From a checkpoint of a small transformer trained on Wikipedia: untied embeddings.
MLP neurons of a small language model. Each row is named by its layer, matrix (down: output weights) and neuron, and shows model dimensions 213-340. Each number is 500 + 40 x the weight over its row's rms, rounded and kept within 0 to 999. Numbers have three digits each.
A block is one neuron, or neurons of one layer that tend to fire together. After each block is what it responds to, as a language model described it from the Wikipedia text at the highest values.

L7.down3134:490508436586514521480438581487501508529488530492527476482519399551532592444417492548563558493519486525520482484474522596473443496525504495471477488471542563461461532509495498540558453429557515468475555474514543407475491501501452552536485583477443532457496474513402490516520514524402499482538487468488484485512518447543489503495476474472457520514520503483469493494476429481480438468431
Description: The second subword token of a word split after a short initial fragment like b, s, B, th, as in b-er-ate, b-us-iness, s-ne-ak.

L5.down2228:489454500552535431502467454588484525444507518486520550495426476580551526512508478511442489559504476475538542515496488487541449535465585435573479477556459508598547515515487489515482462457513572473513551556455515486498452533530491484514484609548632441531495482449550491440454489474472496468472483443502538479486442454494486454493561533523552499515527479505485561547426493509489556486543
L5.down3290:522505526468570586443503521629536464451502527405466545476453440571474472539551478494501515540470464486443597576490525458545550471456536521538534429475494508462506494537500531436510525519494518468519544526534464536556520493503473432522515434484476513498495512500492471537491557392496470572524460492478514463477517560445465438540577508493499526544470475481437427571606515463501442502508
L5.down3576:460547472516515564465491497551581507508478453499538475523480466521475465559535515430485494554543458494565568506464504474528523494465540513518538478494463569541471543470512496499460551554560471487425435493508513482462530469519533500538423444553529527554518507534520444469524494501472403536501477437535506492513503530484529531505526524462489473501498513519416528586569581465504544532616
L5.down3729:533529480441464477480481502516537424430489484472532509449438465462529523621469524512440500492514579438498521493550469505468481564480593436520466450449517543582502505520426579497603485516495491479499593522472496446541441522467521468548523435501467558542498460597543458555463466441444537514471483519531526443418547462532502579513519496449560490469412468542566509487549500539477472539554
Description: The comma closing a sentence-initial adverbial or participial phrase before the main clause, such as "During his tenure on the Court,", "In March 1984,", "Entering politics,".

L7.down1675:481436462445512545531439504496501509555561505568516582464471497533510409491472493532517464441492482454457493509437498506594465500465465504436524541523485533489451495508517585536459495483503464554480457497451509433568532479528570554567460489499448429415540579493483451484540505489486563520515462539425454436495489499518509551447440507483533501459485530499469419509482503434455520474555
Description: Word-piece fragments inside German, French or other non-English names and titles, often just after an article or first name: Fra(u), Th-ü-ringen, Branden-burg, Lefé-b-ure.

L7.down2520:475531428474509513592596456488503536557516525483519383527456522524528525563476523543430536484458465427473534517543515498538490494499522524509476564486481458530569495455472489502503474489463428402457519563472529497513391522470517532515553413445571501444470487510584514520516432568465508455499514555503489477505505534523454483557482505471499528556590504531502538502526529519405516530512
Description: Mostly the conjunction and, sometimes or or a comma, joining two parallel words or names, e.g. recorded and mixed, Parks and Recreation, Best and Fairest.

L5.down1828:525447505503441507508523566452491450527520526509510458499610510522460564496452487460414520479563490525493564498519463553493472484510481504549455501520500479496456492504480386449526501419501530495506497462518475487509545477532424496508490546448559550448534441465570543516516513513519496524435438524541547474553589387544492494542466576413531478527505544541489419539476494474524516509539
L5.down2275:483479520534495549496509540468470569492503538543470461546510526561493453514547431568504451583538447494507449447539432530527555450475595456462502426515544520501513504557492417542535545563488559493455540471453543408449541523470510459572499515566452520543525515536357532541559495432517449480450496478545541461514500490513513486480564573528516485507489407513467536521494528496476491471486
L5.down2337:473511446489528422453505478534616476494483500492488542527474434509546486550538455494533505510492453411521506505464549531431464428440484504526452520502460510532501516459449392428504477465512512478512502479538530492488527559477504438463480541530520495478577447517511479456478455470538606439502509440529459427496468513490448501570490528473441427499526561493520488498496527444514408456486
L5.down3611:484526478470512545542495532521509465490552466529474518526494399470485579505472513548459430521477445454460520490466502524495472492559468527504522487534474488442486463609528457521504523544521457466476515479517524479528445501480526474488465503541426495498507467423572518508535485492437466466554489449468543518442546454585507516531507529436521545521433478479581475530475617456498497493536
Description: The word "and" (sometimes "or") joining a second item to a just-completed phrase, e.g. "at school and", "were old and", "Rights and".

L7.down2415:488517528563489546434469468545506492407557482478446570514504474503454504527544452526419523487465507473577535483521505362515493497507490484550481482479459496530539454499503408459505531559563462530508486545478502473531555469547463430528508446512445572428524502524495432483452482480456397454446462454506499538521533491499508518443506478532526511486476427530495490533474466422476442491578
Description: Last token of a sentence-initial date, place or connective phrase, or of a section heading, just before the main clause (In 1993, / However, / ==History==).

L6.down822:480459486471556475534551444520561516455505547518505478530507475522519484477544479456460509485537497490455566542542514460513568496519534515562546542530565500542530512483500418499504567504491556439471496551519548496481476481497483454528471379548558492515561564526519453483478432511431490514504525539446486537495543513491484599495468485486569460519443464519546509613518543484468521442492
L6.down1477:517540555580437450515546473525475456446512487505486532525473456505512534528511479485516534564477537587497536468439526516450517442527514485519515501473540509458473458484527447521494479514460519425499405446536531468522502464590534543552412449445473526461512569432490574476513473519450574548591535529478493612457534419507513529534507499504551455486563542529513466570556454468540561547405
L6.down3358:479551525447500477507483498484434511573446406471581429503469489395477427442500546509440558443561479462560519488500414429461507525500465469474524512548477490512490501469490458546492605449491482497516518499482481438491518526490489493513513490528506504486544559541512471505508472491501452508465475476534487500531440465518478477462425438451539508499482586528508431483496502470478490499297
L6.down3806:548417484500520561476491522455494527538479476458500486448548534504514557555475430556459482582475545500472491584530535455483541484495499478506531471439509540488516607478499494493564503421450492513490477514496512424524528501551551450527493483529474486473491447501476516560528560455473539539447460479505446470512571434529518505473450478498440486446440431563496468478541518507449425520478
Description: Fires on "and" (sometimes "the", "in", "it") right after a noun or clause inside a running sentence, e.g. "talent and inspiration", "untenable and the regent".

L6.down293:479533489569451507543477431506494441546514540528526479553528522466469495537517519483497527513463460576488494445577543469547467479534417451456507459639457467533516438496510537474560466458486521506426436437507554466477471528498512475562426506561489503514527500487567513425529505519529501457463488477500493540512476569425455494499466526475536529483487558462499448469516477499482571446527
L6.down307:509537506527465556446517531544527456543518426506521488478504475512428456525501484478451496507432462470501418511435510529459565475457493503599492592464501526497502524542487506482482474544536493527515441465453512458538547464505449447471450516501470527540504539497432507584522542564453522474523537469525496529511549471551427502436538496505504512530492575520488490523499509569482501538426
L6.down1699:489553498517523512525512475528528454463523532450503460551432522483474555447439444590508466546515445508415499517538480602528455544434493549531478560538444555495486540530468381520519507472465509513487405580451551462506544430549513505519569497549481572481420521438478474505486444483485460472507581554536494560512531485511474530455470529470562484474525475475518490512506496529404560495504
L6.down2562:418532508544521506471465560512516524487457463517495489545472480495475436500462516526505455486495565503494494527495476489527533499589498498496538448543501554506482475474491426468531505429520418484559551493484500453469526528556459517535466472484558436523486487469510493537565481539463527517539478478439536438553535532504465476485506532492440510485550502495445576557527505576458514514594
Description: Opening fragments of words in non-English titles and names, e.g. Italian/French/Spanish titles (st-oria, t-ant, f-illes), surnames (De V-uyst, B-lethyn, Wal-ton).

L5.down494:448528535545456547509499430549513517504523472587468392507494478501553427492487439501449599495449434517434451556454496580589519493520551479514549525474496468587526455426441479489496496489464463493563461460466553476529503465430482438556448511457461513501491529480485445501508476507529498538498530501476489511483481570464441502578495500487495503521502550524516543472557514385493497562541
L5.down1877:436534476496529495527544504471538449507469488577534462540474489519431538486559472453508572505527476461508514542483522423516487463493440477495496455483558535516521549498478562562545517481482505476558464519462487454523572570518502511504512459504494456541461527544492489473509441536528478530476477559489521486513519587476558439505522521477528602429583512454461470480420409557561478479458
L5.down2736:539455497502544511506402427433387528505534524505588547456519441494407584530546492523609548464448552527485502419529416448506492485519510504439498485433408479538501512463518477518554501479455541426555568495505550481519596552519451421511543483487479409431533490485518533448504466504489485557483505468553564485482554445484516454489511511493474491495496530474479446494536448553535497461506
L5.down2781:507479468538492557469427481464471550468473461504494460493464499428430509492507531520495496497499499511456481460570462499501500503520479526514535524453433497507537557511461463548487523480446549474479489520548526468483483457435534496535438485536498548493497477520465503464612443472525494548524523518543463453501534506493467419495588417527525500544541438519549469523559481472485536537458
Description: Second piece of foreign or unusual proper names after a particle or initial (De V‑uyst, l'E‑sp‑érance), plus abbreviation periods and semicolons in tables or lists (S., Sr., no.).

L6.down876:500492487476432532537473485426514460449492490498436555530426498484422482582487516488553531538484398499487471507535468462482446507451514419461532472501450515474503487552513564506595466510557516555546454553430498507493529495549501426462450565458585511495492513522577508482552573455467471456505472501552475616490561630449497528498486441484517541530535530541532458501465441492559504588491
L6.down1053:551511495542509571485533523521436554435429473427584511542482508489485404545490522571488509513501539449514444492505378539558491436487419443523530557430471443540563478506506486534471446507480507556539466477523544534508478473516487559497515492586490493533465537498554420419473535467448519487585486494509560522445502487497492509531512451547474534492463442470493484522498440525500512532523
L6.down2710:421551449506476549505512455449503452496540515494499472495535492532473588514513494430522495559602517577447613513494415502557460481512455514488543523540506537477526407447452402408530494549524486440448502498504519454475468480518484559542446451547516488538524463517503525469495487507545467515540505577435458541449483490540459453499506453500469463545489497511454516440438511466557506516476
L6.down3707:495523601551525503416516517586507443549491461521465457395517512492515507439466503472530531544474518496413497479511451563524493402439529524569553527509453555459553544478499469485475470446496522454478477496504521486502497475489515485483474561417523574461436528456595532484560462521491503526483544506502485458478479494531515564504493499533469536560479520503478404498429479525469547488511
Description: The second subword chunk right after a lone capital-letter token (often S, R, F, W), mostly in foreign or unusual names such as S-ib-iu, S-os-nowiec, W-o-łodko.

L5.down95:486552435556477584469541431556488466509564443469575521511503498457440483485469558502535460527461503411581518568516513506481484512491543485572547466439484503500433589478452478467471533531393492496559477491481525460572451526510567520500522450487436479565528492471502495552513482527535472506484509502564526540470502520512479503516482570558480491509442561395465412498504471455506489448489
L5.down120:528596537492593501513563459538483476396438504515522521557480487492518490525470539488494572605487538472486484497518538441481481553495498513453463505489483542515484439487556487524484540505499490552515440511550499515502501532578502508497487425497471448476471471519574523526540456516579542362487489465535522488531453489520525516443524562488498459452433430524570510493522489573521501599595
L5.down2171:454510480532488513424494472484450521562509475511465488532476537507535503452551537502584517522517512516462528501519497437506447525447505499461551511491492516585494501496560525583571563468439489528589464563514532519546440479467507526458511412508506536501474505484513495473457434452527527440478474464489509522507477487457529437561490549480499496453461502517478469488504555541472450450512
L5.down2800:511433479484550488490508525532556508510470547487436562482427489490504508537450528491535489496518508546470529511491513460498508496487483460508396496471476524494488488423493512449492508526533540568471507523540526521438495535534458525498525487546528533438590411504507507543477474508472501503430487516589495488526577522453531543538496451400525468506517497509525456533505508472485458401442
Description: Short second or middle pieces of words split into several tokens, often foreign proper names or rare words: Ze-ul-enroda, Kolh-ap-ur, Ha-em-atopoietic.

L7.down3295:557461457425457490548562474493524482470492481544503532577492449479462522498502523478517514479504492507492445470478521524538490448493476487512528490449478504500526522464517476532534499465497474568599443436533480504477450545550515473430523488437501595514557536457487514426486571458479505519510541507402463549549464510519531472528535400473481464499449501545589585502525456510529487553452
Description: Short word-piece tokens inside a split word, often in names or rare words within tables and lists, e.g. Isa-ac, Aze-em, sho-em-aker, Theor-em.

L6.down614:513530467554556501414482410520543475498498463497521570406486454476464523516585458567507477515485504471456504442498490405484467535480518515464476482468561527439542486502490476507517475479612567518546484566491532515565456520524480531504461499530555496530497559576577477469514437499387482485406572560454547567550568451489532483468475539509455433506448582489447515460516510567502514530446
L6.down1411:454480365481461522513554483520501468502493451510428499397445524547489491580577528426475459460484504497450487463532496430476488491428520540510491473495494519419546505504534489527512495480535533481456536543485479486479549636480478529574528427490490514472478498501587479485418498452477484432464549460472560467534531506553583508533459520451549516394432523508520550507527495424447505450487
L6.down2030:508541435525509496455516544575457528522492475547498450482559486453498459405588485420464511500508538475546566455486463452466512495442441495529504506549546567485541437549449478552559495505433542562518426546499467432555520520487481510478502535473487519528544576570516508553500495440467475471479504471492469525494532520549535519496524541457503485495530514544501530450517446574498482486522
L6.down3120:522514494497444456490537476530486519511527474503495448420485493472480448500549459520542453523494516534468565488535454482502528607568541430481520516510495377511459516452567490561621556405451493497575450530425550515520480543536467491493460503462535531482470564497455544495497548598479504566478562440516505533554522489451426519474470499519545569481555479491581517479506451553486489455390
Description: Commas ending a sentence-initial adverbial phrase, just before the main clause subject, as in "In March 1984," "In addition," "Under coach X,".

L6.down755:546484474549531513516475522507482539422530446472502523560523465519492467501509523384517464503522537520489492455459538495497478430496510578515467500497547461415363468467492591535424474462547452529573500487549528511453430551463428497495538521515454507529542524532429508526481500477507470509518439575497481518491442562510523523579466561476487519449483486473537466481512583535494448400511
L6.down1185:457473497466508419498517464493509437490488470551457469543512471568522530480391511435512525559461528538435472475483477532530438538506487487444465543540507517557461522435524503478443542460517484521545530528487441536555472506474464462455544441456457521520537506494572524548525593548493479534484485413435451560492507536491515385504559536490558503515530508557470515542512565488497503531522
L6.down2361:472503515499521521488539536451463488486523511499487446490528510517438494526459497501509553512540440483530475499474457478557512463448491484530447496472506449457468486513462481495470524438411493489563514564461510482508506567593429456481507512497515526457550496489566523475465529493461527455436477530536527568537541467461569512451534471427585442437461476539534512542475458469434494487529
L6.down2930:497500471533445555471533542513449462412459461540494526483516499554547503474393498543494469558547490504513546504454532514538485498551541508480557493424534528542510502519467433583532466543641540480534521508427496487578502490549604438476507497539537367512472489494458577512451504503520550511492523489539491547505448463506575549514411582451462481496495555524521468488467456462562543443533
Description: Second or middle word-piece inside a split word, mostly personal or place names in lists and tables (Mc-Cl-ary, Fel-ix, Hass-an), sometimes ordinary words or coordinate digits.